Weights of a small GPT-style language model, trained from scratch on English Wikipedia.
Size: 8 layers, width 256, 4 heads of 64, MLP 1024 ReLU, vocabulary 2048, 7.02M parameters.
Training: 214M tokens, 6534 steps.
MLP neurons of a small language model. Each row is named by its layer, matrix (up: input weights) and neuron, and shows model dimensions 32-159. Each number is 128 + 32 x the weight over its row's rms, rounded and kept within 0 to 255. Numbers have three digits each.
After each neuron's rows, "fires on" lists the tokens most often at its 100 highest values on Wikipedia text that the model never trained on.

L3.up553:151088157145145128121129113147163115098064139207183173135190103135044134148139105188129102152159118163121130140121086130166113116077135143177093035166100143171155134141177141121142114121136165106145126125165104148105094125153088110161140175131120130163200160140170113073109116155135175110099154154074123140177107165131099170124166148121133086092100146104117137211142163106150174138143
fires on: " \""

L3.up597:100101128117136098136150108059130185060135054112139144169114162123131141142104178044134140114151037155142110176120160088130130074108080146090050125116192110122109109087118071070086112124091147148150147128103134161119115147111058149142139181130108134119166145099132139125093158126100119110124116153147126103087101117161104142134106118132106106176095109174106149151120098144134130120117
fires on: " s", " M", " S", " B"

L3.up115:173133154139148112149172121123094182089077186137117152195114124103102095125158135114098200077161122182088110095120103143124109155102121113120159128160143117156089146028156132138092127099155197086142114130070095126154190079088129183082130099114169123146128150138128151086110095105138102134128099167092170119112133087141180159125164106155112114064169121079130138166166135102179121109143
fires on: "air", "oup", "ouncil", "oard"

L3.up432:110108136080143131107109119156134205083101099132138128139096128136143129109112146095150129096127146137164196175125140161120085133088167126179131086158164112206112116137132035143046129088131117163148148102114048168108121164120127076094163170167103103175143155077112150119147129166138060158151134158168175173140104159136158095105110173180123054200131146164101129150086158128178120116182
fires on: " L", " |\n", "\n"

L3.up243:081162097129117099116132151142061145117176187161200123124069113121117127172107167159166095113122125216137141135122127147142094099152122127127124064137128120110095027080102116157147123081145184129152167139116136148108085148127067069171145114072169139196160159133088123103117123067138098171083077133116161117097126178124137142152087169154177151063163087127155103108125177120152084084126
fires on: ",", " |", " season", " year"

L3.up299:139148188089124141118117099132161169136114119150181180126209171137159086105063109156138098100167127148095092133147126142133079167124169119073073087119107105149095108076082084101154100129144167111142150130097181144123123148120136054120144122125126178107151091168168094102105153122165144168177161131138097113101123146108117178125149152123133052156117085141113183110050092100187114133190
fires on: " University", "ene", "ae", " Phil", " family", " City"

L3.up702:177106130125143113087105095130121167039042163178107068208147121089143127172105089122170116159154117094171151168145137164172107111149102127149082146153074186153084190151117078129152115148132099077133116073084169135125135146113102160144140184104100133126113134157109095129109158173131076190192136139074122103090106135158174124162146131132076049161089147114137145140078108122107167144145
fires on: "ary", "or", "au", " University", "ilitary", "ublic"

L3.up365:106137175144179106110093141116161153113162088158167191112165143112150136127108139088175138166126173124145097163108147100126150116095125151134133072157135242111126131123140103063132123148103161110138114116095131117120080136147161104131128171128129108169194155126155130023100120111222147139152120148080152109118175136095159132143136171133208091123132111121152140141064130084098074067147
fires on: " ass", " rece", " art", " hel", " ex"

L3.up922:118122124129114150153159117128155104153108095156107116119095135143093106134110123145146109111109175084182124105125159089162144123081127146116117073176152193160157155147121143174162141122163112103145096181110152156112149128153155138158126156121159154139089162099085117109161142135117138129144176151079156161095149088152068158135152184161123126122196091082147175144109142097114127154184
fires on: " (", " c", " "

L3.up765:064095094102083132152142108095155176096074097134150120131102148103076138186066121152136112140174087129148096101093172147156111036129164107160079122137104094113081098098056109135142137119146140090119148146128135145132121134107117115141125137081093137148169144167171159100077168079177142157154101143082133118099106176160170128137093127131128139131145115194114119117209120089088154106149
fires on: " n"

L3.up658:114110098157120108085127078102089088078075113164087092192137161118187129157114157144112058089081122155154130084178136122110129130127135134197155143158147132118094102128125094102163126096146160129184073082118160118179149143093129112155152128134143098139159137108114084116141133131098111158197184098119128173073097105054137139185138173157119082076172128042157125113168129078100120084150
fires on: "or", "ar"

L3.up398:087147088086149110152128090112117092113135123098155151088106174124121150081116110171139136126115113135052139148134099113110150181115139127162082162093130129167139082125094144167141145127127123167154151160107057148078112085096107167117080158132125142174116152112085091101126150110141181118113188154174161099179175129117131125139155168134139073135105157068084177101110115128134129120130
fires on: "b"

L3.up442:174107131125074084107154094155135134092092195142139138134183112132095066100089083127127074126184090127102093122147132142192179101151130126096104123134191159134108083150149100123140162131154092100206084079058124094105137189066123136117070130121125107186163134076162107139099165123076138187139166155073151152124103072145083120125094160138105109150125155121168088148143079128152134140126
fires on: "or", "ican", "on", "ist", "ier"

L3.up333:087110130085133094119076113151135111148105161089100127136139104098179167110132097149173089178134110186148127161133119098156187062131056092111089131162063105140061084113122114105152138122145117099071164141075198129108134158084121128116095143127108145130147156176107085160132129142149107176135129134085134125132128093117062148110115170139207119169109110079114124075116152125049107099198
fires on: ",", " S"

L3.up120:129144115069072181108158132094106076141115147123127060144192123107119166161115132120135133130134116058198113093145080076140141115075150134099090115178161137155138104176173146072135088106187182100163186109113162153127157094160160129092103138105123133142164136080210104133085111141148161116187108164106119174140067144147146107180096114068131108159115132136051121103127153124097176107172
fires on: "ec", "al", " and"

L3.up983:123074097099106151168106087131137125104117078091066156145124152102087141217096118131166051204127101127110110130168119133167116154132115131142107095123069186133097147136162110147130140113188092102117123114142128120182118171192087176136140163132124088178200125134161115136077086103139179139195146183112176114150120129159064101127139162124130141119093107103096188148101137087113144079118
fires on: " sh", " Sc", " Sh", " and", " cl"

L3.up607:113157134111092177063161096048154145144169067153092177159185162132109100110114149096125132121153129143140146094122113127177133091158156134145127160139104116154081097039145059089088153079148130134120140123080115147106151127116119103126103146079177086163113096090124134072037152138114106104106064131130124121128120142188087125101111145179097130102129138161120120122131140083150152151128
fires on: " v", " ph", "ph", "yl", " Ph", " gen"

L3.up207:149129122104131130107124074163152155084133114141090101125090141143092185109099105117118134149131115086109174101136169124182129111127102144134175110181099107109117086080131103069162155043116127113119138154089122147119136112179131137165145159122087064156130120093133152179150175131101137147155076163143166143164071083090121130172136186197167077168120108108115119164085093158078154127105
fires on: " ", " Ch", "ond"

L3.up449:096203113155171136126115149138168141103082131115104112155172135121101111108113047088172090151142158143102089149142119073176172143151176170068197151076130115180054078117137120078131112127117073167137185142057082173103132125126140143068115128098146154133111151086095100151093120148104133093157091179171108084182121108142062157081128143136198129104138132147104109129062122124149112133103
fires on: " Car", " Sch", " Ph", " Cor", " ph", " Mar"

L3.up605:163117076101150095159085118107109098118115129232088122108127073103100133041089093107084134171132122141127142194110165156102093128121095142109087108153089161096065109137192112100085123126121157148131091071160117128105155135118102133141087122112152153109167146153162116130129113118143100191175155141076151174168098086142180182116113170140129107101105149154150180115093106139123103108161
fires on: " ex", " con", "ro", " pro", " |"

L3.up163:137209149108139090159142137126092158150072048101150169101146081158070138130148129155146125125104079140155181145147080107118119109092128120105099126148152164146125042117160112128092163143170120142103147098151109148168142130192142089113134124094154148136143139112142086080088131107119149191135157139170126144147107208165101133140155119178150114144108104121090168134135152126151107082159
fires on: " p", " mon", " cap"

L3.up770:136061054085096134135138123136139169184106162111122157160162107124152151151092184130097182138100092093115186095127116163126084146131175146127084074158154140169067088111095117115103125121108160116159134101089136078151170125134075122159147120138108126149151091150170131110073141142099108131155182125048096116092098128149121127155149123146126091146121132126136125157133045134116119126210
fires on: "|---|---|---|---", "we", " –", "ne", "ze", " years"

L3.up469:123114089148159100085195128140134176130082120124150133140165129080091125095072157101166137127115082089074127123209163098132126146058081146132170112075110219171152186122114094094088106112109141093130185112138087149138143172159122119116163138184131172144108095096171146105091090142147182174187152137094161145142128158137168100104139123089135112115147085102164170123125122087192106120136
fires on: " ex", " this", " att", " det", " This"

L3.up576:104129157184130064169162124050127165154162154119106162120114097128106143129053075143144130166083093091150100103126124131065109127136097157164058123097144111179156119088166076072127125142109099151195126166109104147146144144151070080087086130131173170166159175083118099107124152132136120213179101153136127144141096072099164145109216157098107162147102117079120154150104092124119134134116
fires on: "i", " V", " ", " II", " A"

L3.up709:065073139115119072107122106130091177080201119104107135120148143161121112160125074047128109112140139095108105144112110143106136156153112147142124113101127100135106159134143127144066087116126174124131160106124107134142157143113095096065118117120129141187176176029121133141166163134155123204199071151100098084112118086086152154141134116095175131147111109165151153109111048101156085139158
fires on: " ", " B", " S", " A", " W"

L3.up589:140192155152131131190106117164130111112029145096151089216208098124152095118173133132097155154153141129129176142067135076175156106122152112138052124106146147159081107109090160193161132159090124115110161099135112106195209109124115168072125107155147123187087078155174108104134145119149100130120117197122144093177119146143101111137116137118114192120107143128116125149103108143159160052165
fires on: "yn", " Mon", "aly", " land", " oper", " mon"

L3.up666:086079091127142132162079085115122126035130135109096160174117089151166134190109094055127101186168122165143110117159094148138170114130100138098074101214123122162127121160082096117108115170146162162132125106079143145079118085099129156112112170139120132121146156167134098125102140137105167120159145143092131143145135154163125119176093114125162191139074108126117128098153121118093080103175
fires on: " s", " S"

L3.up25:167119133106060124165181065105139119088148103134119109154132183121118235145140153179172168106129111141164072120147138116126134131032166124166054125152061095108151209099081146099157134091181146148142134143163068103092103141137114185170124160148134135153166147183121123116132073086187118081077094129171141124146116167124122086089108103107139143139170134121094102115124130137153102154110
fires on: " a", "ous", "'s", " No", " Y"

L3.up200:128194125062081110071149126108217167106129076146109079168124083116033112036109136095127106163112109119164123171166138112128150170125123140094119122143085146143056154122143084112119103175190115092163133129117149140149127110084126149121150113141141122148152116099152123116091159100126137141156089140081153100150095068116138128190110128141092123117190115183130121172103054133175146125093
fires on: "ul", " car", "per", "ian", " pol", " player"

L3.up772:137067063161110138072160091151138125154133080134146117117112072143148136103159161134125115163129079165112144125172112134123094117121165152129155076159106181119045184177155112135090099122160161073129084130046147104136100166125174134148145106128158158134155214132084134152071158131108131118073125090123100117156082140170114101089063165201104101113091138121075124184156112094169126107166
fires on: " |", ":", "°N", " by"

L3.up208:131077128120154164161149108040108162114162176106169169116095161155142098106090108152134205186178030132119142120140140110081120177145100099127141122092142107178140147087139132070078166117094112143106163163107035151091171118149090124135160132163136161111151137129089133128081190107132137125141148226069139115151096098121098167113148137180116142127079107174155127187192116109119117105153
fires on: " B", " b", "B"

L3.up307:140108123101115068083102043172192105127130126118130145138155162121151156122143128041165128174112122122119110114149090071178140137083163111110088113110091131098121112123135149095122132114161234050106134149134090143102150134125120115149123120136114146172121109060182122129169134138148128122101160124110102157157122166102097116118144103029096084090167117136141115184145120138075109060123
fires on: "art", " film", "ell", " Gold", "ll"

L3.up1017:163098096063110097090107114116187092105114144139093119159051103130159146121141145132176086129124151114145140158190103137204173144113105158145103139145184113149064085108084152094157188088182149117167123043095129173153107120128151167151151117089174136139160148147146056121148101140076080131141224146109188137077112117121151158156081118122129132140143102039112112084159074130131169178122
fires on: "ran", "or", "ate", "areer", "als", "ian"

L3.up748:138125131149086118137166079095141189069126146137148155155091160092130142096168102063181132168123111170114106184091149057105127127063114110221137109152076133143109126077122100158146141085168183100137113169157070150137137143047101145162168110135146171211140157126127137157163118161169112148130089118081143114149121128118164112119114087069160131112183107165155120163112160074139108176104
fires on: " this", " such", "other", " This", "ild", " own"

L3.up501:104146181165095130107134119167141148112137091099110073138111118137172114092151112103142074129096070172155167143140139123193126195098121159156158111130076195113088121129125088223121164103129129135145148091127130137172121167142166101137142148136166089205178163115120080050139112125184171176146112136182186157092089112121109102141144155115154065143143120092110142178092131117119154105211
fires on: " Cl", " cl", "cl"

L3.up171:119181145132133120093116107085129150077103031114131147170196153124113215169112186121128126079114155142123147092093156130120118111067085140110066108103120159170144159124123143137171102116126103102114156139127144135121139168116090101164149143103127133138147137110165072097139107129126107100113118130159115102151082119147114034133118174110166085150152122163081130062054152077175142158110
fires on: " In", " The", " At", " He", " On", " It"

L3.up278:178128084185184081088117149156118098116145136116068103099138119107136161104096126080148094110109158149159072159166100106112072167116128172125120128172081101112083115089148060107131121126191106130131096143099151167051131216114123063149140110142106154156138117105120121057141174139173173162156101142140196145151112110139111103115166188105164170150151082082137141121135150117145094143123
fires on: " Reg", " vers", "|---|\n", "ific", " pl", " Pl"

L3.up601:063144155100153130150099095144051093146120136106140128117161093127114191137092124155133163046170156135100100148140157067111137124037135118164151130168156102175142133158101136092095143114090073124127108073110147163076135135123061181087139095204103114136075135157097095149145166123089107116137136156153166128134122077115129119109158127158195124153104141152168104127159141114142102142135
fires on: "st", " w", "and", "ust", "ast"

L3.up699:151145149077166099170104134106097113135154146175089092107089062089095161143152151119114084133113114156127114160167136137081058111061192146155139118133097149155069114115134122077068133117145121146186142127071090119091089138137068078143129117092121138141133130126095165125086128104126073152165137180081174150126102105131138139147116177137170134140132095167135172133154118135072158105121
fires on: " |"

L3.up205:174124143095119139098133077142167139093110142161072118138109102067093142089117125082171127158090076121127149182121102074159125136097124127202157143106103122131143109075086103139105121099170171095118196109118190169108142136123121122111144110170156172221167086054177118116164185150160165169145086155124123091203139123139165129121087093060165146100237113148188097162131138094118068178146
fires on: " music", "ide", " soc", " crit", " ch"

L3.up927:146137089152109165153121105106108185104158159114103132143141092103074131162093112117176143159214098145137156152174102106100128126060083096168106101161089128154097081044103090128096184138122085135109112179092149099124108157179111209083118183108167129124143094182076100096082128139135141143152094111173180119124102105121059115041114128137198077173132086145088155150139119116127102110154
fires on: " c", " l", "fl", " cl", " p"

L3.up820:110071078142082120142157100087124131124144094182159131143123146139124126172128159156141158087142145117112171166153170084157121114117133169141156083162152189167152113048104162140113123063143128098155047170105138095141130141119132127111111117141120132120110176108124098152087148121050142110119116160148111073107129118106143109160111176176130160053166089124153136127173049128084112155169
fires on: ":", " (", " ", " Ass"

L3.up76:136127086147079082139128163082153058121163194161085111143124099047095183127106139158120101172089122134124141146175156188073041170154125155117099130157153125077109137117121059164081093118112161071190092113142074132142105121097150068141129151133137131120153135115108116107108179122140165100120156135108147147106117124152158133149107181167187113084145118118186094117187087123119112098144
fires on: " |", " in", "|", " by", " of"

L3.up465:136110089113155130107123115078167167144085123173184156179153163095138115136061138126142116156167111144169166109113120159128150101088138128102112094131172140096149122092116147080114086163144124117106098137113139124133110151160087088106098129167108168119147145107139068125122109160129167169121114121114142076135134065078152138147146158141142091193115087183096143133102103143064158147172
fires on: " (", " w", ";", ");"

L3.up916:160104167089079106083196117137151117114077114132107116116141110118123129083074145149177120072151136130140130153116162074202134134175130143148080113161167175158102150117109053117101178118162120155171103117074060158084137153126117134132138157155163125122202113123200096087140088144144102139142138146163151165108105135167113104060128179164127110168108107075136104095092136106149131130166
fires on: "|", " a", "'s", " |\n", "|---|\n", " his"

L3.up895:101139090121146133151147123122165190108139138144150198116096090160074080092115126118164132106121071130190147171155111082078148157148170177103145070139178148169117156003161153150110135148212130147139103164097111178135157175149150129138124105077146140131145112128103097077082136164159072138136139118138150081167099112091083084116179176132152095099149103196108116105069104107135138147130
fires on: " p", " pro", " c", " comp"

L3.up11:134081137123075114150194155058149121138182158163174133111137105130109138061184069133149102171104110199117168143181097125171137138107047139129115075153142166143126164174136117115097143117133172103126123101136089122106137131087103160140105113101134123191168156124140118140108153156137100100108143133091135110079075080183185091130125160104105088133136140108098131134106158066152128124138
fires on: "===", " =\n\n", " served", "==", "==\n\n", "===\n\n"

L3.up793:169155134114175091203132085116096144091109123178125155130159096114126141112148090123088167210182111083143149147169061078096153122105106135103131108077140149141010134138157112145116150098093131153110156116089171095122164185093099152121174152171132152147160171116100116092177128058098111134093119119094099115141143124209056123149163147174119162119099100072080166139158089127169116081114
fires on: "ir", " mon", " Mon"

L3.up515:127102154140132113140172087060142194180158158124133124120103123114125147117089148095131101196112092086100095128155134169126173094076099112068152084133137167186117149129133121089071113162147110100102144123080115119107096106082097092042109183162097107130175173083110136109114157116112145122161139171143156130159130129156119112115198179126176110157112144141131192121169120110135108127123
fires on: " b", " B", " sc"

L3.up930:187124075126142118147126171080133137179131080160105155085115079119108144088156092139119074173168108139032164172155195158122104113129146132075137137128138174108158157123127076131106155140142118156125095106085125154103156173072130105183200117151173101106164170115123125179130122140103141116065112133156144135161073083205157141076148172147120137089103125144100115105187136083195144121168
fires on: "19", "ording", ".", "20", " by", "born"

L3.up773:125139092130156136160146146130095082148050185106129080136078122137116166135109162158148125167070132103121138128139105169065097151108175122141145112152133109140132166141086085156185144098188118096123094115138066121079185073061098113162133155104150119103160130160157111133151111170128128093171116127079105102071143097162121169151133145121143128151173089109176170087167126149111104152118
fires on: " K", " N", " Sh", "==\n", " Indian", " Pre"

L3.up110:183128155157127176122162107120133133107143058140170136134121132065173129113124141133122149154126098145093141114117188134157039114133093178167074098125052139143141136119142141104140113095126101120137136120070128137165130100135104162149149142131093088108110149139099112117107150134104191144088156113163120146135122119133112093117106091128095146104129147079087156092121029096214168153132
fires on: "hen", "ith", "rom", "omen", "W", " from"

L3.up1002:116092035122111104134145094115116134139169074173085117097169156113153119062139086066178105091132063122164129131198160106130164158108109173092088115120041182184075173146159118127081115150170165122134065129141114172125158135080145152160143106070144139125185136121155086162083152094143113180078107114114144103186061154107126153154148104131060106091164109105131114085113111119069110092144
fires on: "."

L3.up937:149134118174138142128192126116094156123149153128144096134191155137094143112065117151127052155119107167082117127106098118085147104132105110067160170128087120132092141091125134113124142147146081116186117147062060157089141123100168146099133180145171116189137170116089141132117156103118131166104159176164144129178109105131144065198117135115082120118117119124130090140116145154115128160143
fires on: "on", "umb"

L3.up413:143073149100091128162091093065130126099136133187082106167176130084055126172121106133111111153161097051140131121096109135137083085127125123185117109083105137132150145130128106109077134085207118120114180111116127134106135155134120094175177107186133147170169154059189106154183116138112176134188168124187106093161123135123110142167131118112105134202105124123136205098147138146135138106137
fires on: " and", " sh", ",", " n"

L3.up397:172154136186146091078167138062147170135125167191097076095124073153082158156126123093138116128060054153138147166122176064097153148077088122121174119104083190159131137120149132112121122129162179054148148146130095129137125145118116097147165074112110135164127152077138125101122140097128150201192068123115157060162134119099097135122127109108176108113214138168166134112139150133084077126127
fires on: " This", " this", " differ", " due"

L3.up845:130133127094125137128134104123099127105179136078100119094069108094124150136116125115105077121125105110163173134150155152110068152115100133202084095099113106117148119140134073117121181118120139180168164115110070142068115144135047139102141168135113139129158163133033122108080169132140118159194173172104171143163152141175157135124079211145200112071156134160176128142194139140120192111160
fires on: " |"

L3.up44:093119124099123096135086142113154110143202125153172123147144089120118092123156157167164055154180076143149116161112134196092157124102113157143050127176102128150091116134154081135107125142123115142134128095110120133107109105082093118088138138071150127161178174109138107162094163102097119176101143125056132149178111078153073133167090152101132147126095121120167158152181096159100145123123
fires on: " s"

L3.up736:104111057078108145109120139118063120155104171105125151159225128103111144127161141169143106064134136126120128134127148163145123155104117079148127130159113150103149155121121139111108083132123110155191133130077132090151133170115105137110186077094141094193151065124167169097147102168138146194122123128137139078122144134137205142163119137161104144126160121109102106142124121093082074178148
fires on: "otes", " member", " represent", "resident", " members"

L3.up855:165034161108098122176067153115145093128083123146173123141109128162184194169135144155140182196136120084084197172123078137088136106090117171129097082142163157099101114186117130161196134109140168150122105120085111086113143143124101163158117131165169065140172113142143071096145108155161171115154110139115152129106162130121087148143154124172130111126071092084129142131177122064137114142188
fires on: "°", " people", " commun"

L3.up943:120090130146138106054118097159154162095172085157121094195132136125126140116089159156138097119145147144085196105112117127126048148110153115142076149137119115132092086169087154114100134152135173136159120183083116108100114164068126165159172091106172093126155114161160085137130136063104150111127093116132136137073078130124119155183104157155124164137112100089168099119153105156119122108174
fires on: "a", "%", " –", " County", " University"

L3.up627:122039115175166110147127128159122189080102130211155193173142115092153121148102122106113100141180115167134103110140126145087170163080144149145152109109129180160090119140154136176173138157135152166148138128080118136165139093156132115139147155154148174165177173127089149142090140094137171086165112186075196137124156072130119096132123085144122142115179144117071163085113148135150101149086
fires on: "ces", " un", " as", " sup", "ations", "is"

L3.up715:173111092177130162153143098168201127094095083220185143116143091133143114071135059117143160107127097085136089143096126110149222077069131127105132090106132164184139163068107098125141122126146197108148071089110150145109163135186089122129155161136131163165192152128172165084078140139180147125145138159079131128162123137190078143130142120135126133090105118148134094133156080109109093088113
fires on: " \"", " pre", " pop", " '"

L3.up293:092079092186196129177132125130096163077145116073169085101137143175139107134145097137152183085145056162085107130115121058098170145140102111098144084137148151135089157136098135197096104125134073125148143092137054107171177124119071158063095185094206166130192116169099150151116144091148115134154094204163186059120136084144055148142142144143158161182107085110135117169110165085085118124108
fires on: " un", " Un", " Cap", " St", " b", " sup"

L3.up940:134179179178140088132126116147067151147122155104139111176107126153106146133149128086157133145110129158155099125143119110108125122118086172129162095071101169137110127085082153153171124128186087098121194166103162123151108244124141197122127099092161119201103072132069134149112123088185159116137114126171131176165106140099111098174164118086092073126105094120132071154135157075097140140100
fires on: " St", "erv", " Sp", " Brit"

L3.up256:111075055135164124150148097107138146145037161140176130114182097103133101160090151102106070134103066133175132112110141153112131126144127159143144122098134121150149104146177060154100136128119101105142131153063174060108138108171129102074165119158091121153181089129157118103099152103136156175156115117093161147099107108157116140132168118136097110150104106112120202110150119124069119151200
fires on: " d", " t", " n", " s"

L3.up504:151169094057129053121094099107111155101123163162120111171190142108096097136154117088159171088154134170063124139164120076121081116075178163117064135141125154146098113122064167133119161138169175169132133109120188114159134180075155142130185075108141146190107157135054114104151165088127131129092160141109160102123145090150094112201145107162120122125169128124130143168104143077103055129155
fires on: "orm", " fin", " record", "port", " period"

L3.up728:094148092095171109146137125105135145129123087110155176102166089086097130124129074130125083156177157127082106135119171075075090151128110168107142119119139143120144123170126118162103151167114175167150144113095128153101135165079140151123126153115169146098146195105070075122108169167098161162101147175083162076168093092142163167174158144133055080085212095134127176114143151117105157189092
fires on: "ier", "ib", " sup", "is", " cor"

L3.up579:163070143133187118115116135131147135083073124120165143181198090128115141212121069090141117171138107070079171203105134097135143097124116116086144122154151123106117114149128162079171137147167129119140096084146098169172112135090087118107085160153129185144114125137131165145148110113086096144143127191095131140136095179151092137139160125131166182178098145161083107104120126079110122104168
fires on: " un", " In", " Un", " be", "/", " Con"

L3.up52:113202146139108173175156165089102190139103075106135178122160140090118103082108138128131140120112082125188138100157126137126186127165126153085096097160119132126116102059150110170140138090149129123102173159092105158175140122191131108074110116079111187150134149065134071069123163101179125136142173197154145120169121119146118137204177165061130120119098114172113169125136100143092166137127
fires on: " p", " v", "12", "10"

L3.up7:126132060165163133080189071119111131149072126129162086115152110110140158109187105107084081144105076154141142091159088106086139105198165146063109066106129173138088171098112089148066148113151129176152123149154132097116144143058142139114136176081150136115112139120133136107054160093108105141121181099138144093171141161153117075123188147154117169104099082150101158120146128107102078084123
fires on: " d", " by", ".", " mon", " a"

L3.up212:238085067078179142108131061094170174121106116156067112117115118140138161113191156059162105178110111104126211170159159086105087117193143131120156099122093210107125118139141130119083119070175109089120106150145135191094120189142176161132080128133154116119115181073134121116128198129134148135106122130152129122131086193146120150115155115144143068095125090173099068082130109104149160092150
fires on: ":", ".", " f", " by", "ring", " ch"

L3.up731:179094130102144166176114129179187121166065124116172137111069090080170139120153091126166169137074092080120158117117181140139163105160116141113090098131155235108102204093112134162120198094176082151143084117111103142116183189182129097099093125139151116136090118132096112085120146088140111114130163112147143059101107147183093078146175139183121159112108126104090160082097097069072146103147
fires on: " is", " was", " from", " in", " imp", " a"

L3.up296:138098088127115133106109142136187131149140126224150109173126061113139164143106112137103152119107162163179119114142152138098144137126188149095099137126114132116047062106101104160196122093165134103124120101098143083114127159090141138139117085123166105119171143106114131175088153112125166131156165110073164160117093148138193135174144161138107116063083098104166117126149035134106076117143
fires on: " de", "',", " Le", "we", " –"

L3.up363:170109124142095099098124108112197112087135151165104115131173116078152117087123080146147156188126166152179180129177124176126097138104105154110138111154153117090043202155115127136083159123170148045136078035112096161150165126105181136117100084125167117098205162136125143151168136167104079119131184099079135109162090170146131149114101121134110090147099145114140121150165124084099110149200
fires on: "estern", "igh", "%", "ite", "astern", " major"

L3.up822:185131080146129168140131119060197122157097116137133186095164090084128151173155109133150126140103072158095128101107178143128145145114145087107113080142133150094132149056089096143118205159137104126117188069080107124134104129186089151149147161154117109146087108092114122109146127148149118150074196150098131111108107073155116084124130128109096103108097102151087155134113121139115152102113
fires on: ",", " was", " ann", " in", " and"

L3.up102:137099128159148114091106104089143169100111076147183110103172100076134099109168075121184098125115128139118118137169121110130179156093119163085181143119127142145112162146094126079126089101139165100115165149143104113151136177163146101135147128100133069157151119078168147057154151151161104146125055117127150153114165126149138137126120088095138123164158123131175123179139151152129070142152
fires on: " its", " offic", " min", " profess", " local", " art"

L3.up660:119102100148118137164147114082089113099140100106107146173220153106122163087083124163147153159121119147133140115115158182151110137153120112136143130127073069186117104153064145121152128062156090126169068139165079075160167137079094189112124173136132175138196168171062106171160124082133111153118128174134166146078083144161146147152157122151128181123088134121114138130068130149192146128124
fires on: "und", "aw", "ond", "aj", " Mal"

L3.up718:173092187103080185083166131138103142075076108188191168198176085123131157096135119185144139145145103142138091146150163157142085185104094164189114130151106179127128141111145082112122103134137069133169173121086136136134117179095145082173177124139151067150205100088158103077063136188111108090125173133089135139095094123123146159081123135167080079119141138131145120104115166101097144154162
fires on: " members", "resident", "wards", "ward", " James", " John"

L3.up531:108101125133188102053141113116150108103147071131112156144166140129122145167106082102117113140118127088156147082133097093105103123078149124118147080163134096096157137090113123111162136168143087131158050136142112112219134098165070091140121142125144153103144147147101098103100104124100131166120129174108094131120145118091145133189128145169127056137088126064153120141167121114137152114166
fires on: "\"", ";", ");", "W", "),", "\","